MLP neurons of a small language model. Each row is named by its layer, matrix (up: input weights) and neuron, and shows model dimensions 128-255. Each number is 128 + 32 x the weight over its row's rms, rounded and kept within 0 to 255. Numbers have three digits each.
After each neuron's rows is what it responds to, as a language model described it from the Wikipedia text at the highest values.

L2.up250:147059112113140077161134102145072204074140133164139152152173181058108091133124121109150091168084139125082147069144113139125076139074160105125145134062091124108095141075076113115122140137128153124100147109104081115129112164191181126141122138128134110141097185126147153112149086149109128158117180170110169104049118162114145160188110130118105119131114143113108142136096104079085153126100
Responds to: Mid-word continuation pieces

L2.up690:130119133124122146041106120119085136103138129144116092090115168097167119096117080085128123187079095159161123166127112111135096177176115073149101139084136118095177189122084063101140137144163099089171122111088159164099073169138135117141202108176161145109080150117164119053109123114152132155146109095104079057110140119115126148150113150138163081196128151134164152116121042138121140102177
Responds to: Mid-word fragments, heading markers

L2.up272:069115151078111135185083122141156120171128168132107067075170147115150172068167162102111123154125187113109172145125132123156155137087117117116141166171121106058127143136128166101165162140131101133121102194150138129127094138138046114111161128151087146127151127181173088127082158160094101160088120119142134112099115077159061109118103148189113114135162128107089075165115187174102094126161
Responds to: Final word-piece completion

L5.up595:145100145151146134197062158149079174130092070107110155082074119120188162134128076085137071148100112240153141206067138196080140114158195105088125095104105159165116133123144171102136184123087151140169136115112103095147102112138145162166124074172156123141124150163160128141133084074130201119133116162114152079087175106128099123110126132094122093156105113119135157148161094096100078202159
Responds to: Word-completing suffix pieces

L4.up665:133097065153106145116108122179174149186151120123075134171174106131132111174179122149117092127108131149156101161137156158164129144102134062126131137094122109156171128092114149151132171090117113139118180083128106094102095141139108089104115144179107180122185114134112129124163177114127101133162124183109085092151107081125167153086097182119184102115142036165061112110074161103152150106133
Responds to: Mid-word name fragments

L5.up414:146103128058127110202118068118153117096112201120133134168044080113114173125102141155167132119085108109144114194117105092154132093115070116147056126154163173095109070121060131161133170169122187120054112161121103167123093098169121108126148167153121153103167187088131113170155160125091148107167127168104109179094146119139164161107177130098129151168141155110159115139146102157115087162139
Responds to: Hyphen in compounds

L4.up1008:100166103130166156166161069114121139108059102167137090110121126138138174152111112161110079197146147203135111077204145079117149106149101084146127216134122135118162114096109121080107091128172164129131137122089062162183088110093068106167107205106141132115138082085125112092083142181144150118164131144084162090157156110157147167074146100140149116130151088148130077162116101067127110144135
Responds to: Word-start in lists

L5.up709:112182115118086099153097062128101163166120124153104186198102119124143133083090062122097143096114232141145112135151117048152175167092121150084148135112142118118144151144104098108160122177108138149102115152149056146178128122187118129168112148121179127167181143108142088078184077184116106135115114116160135104060119134124120129143153087111123160114125069110180114129138131123141117159105
Responds to: Word continuation after initial letter

L4.up879:085112130074093124182132115086118129072183131133166129173129080184193189077135068146168176122153112115108147143115137075127110146094151129146153062160206131165159158136104098119102138113110115137117078128077127105166118205136125099156146122105138121098123133113153184169108081119120167135099152088093156155153123116076131066151143110077135130125153186095117079086071131123080117131153
Responds to: Mid-compound word pieces

L2.up748:173086156089117162135083191071107139152167089087138110098152144146167120079152148200120180096180099146118187135182117147108180126155133098107108126145163074160135127088133141127133153190085154096076149077122124120113118184046133143149097155127164143115125098098152068173180128116148072149172193136148133129119093181095116120081092114125136131145164181112084132093046197114165184122102
Responds to: Mid-word continuation fragments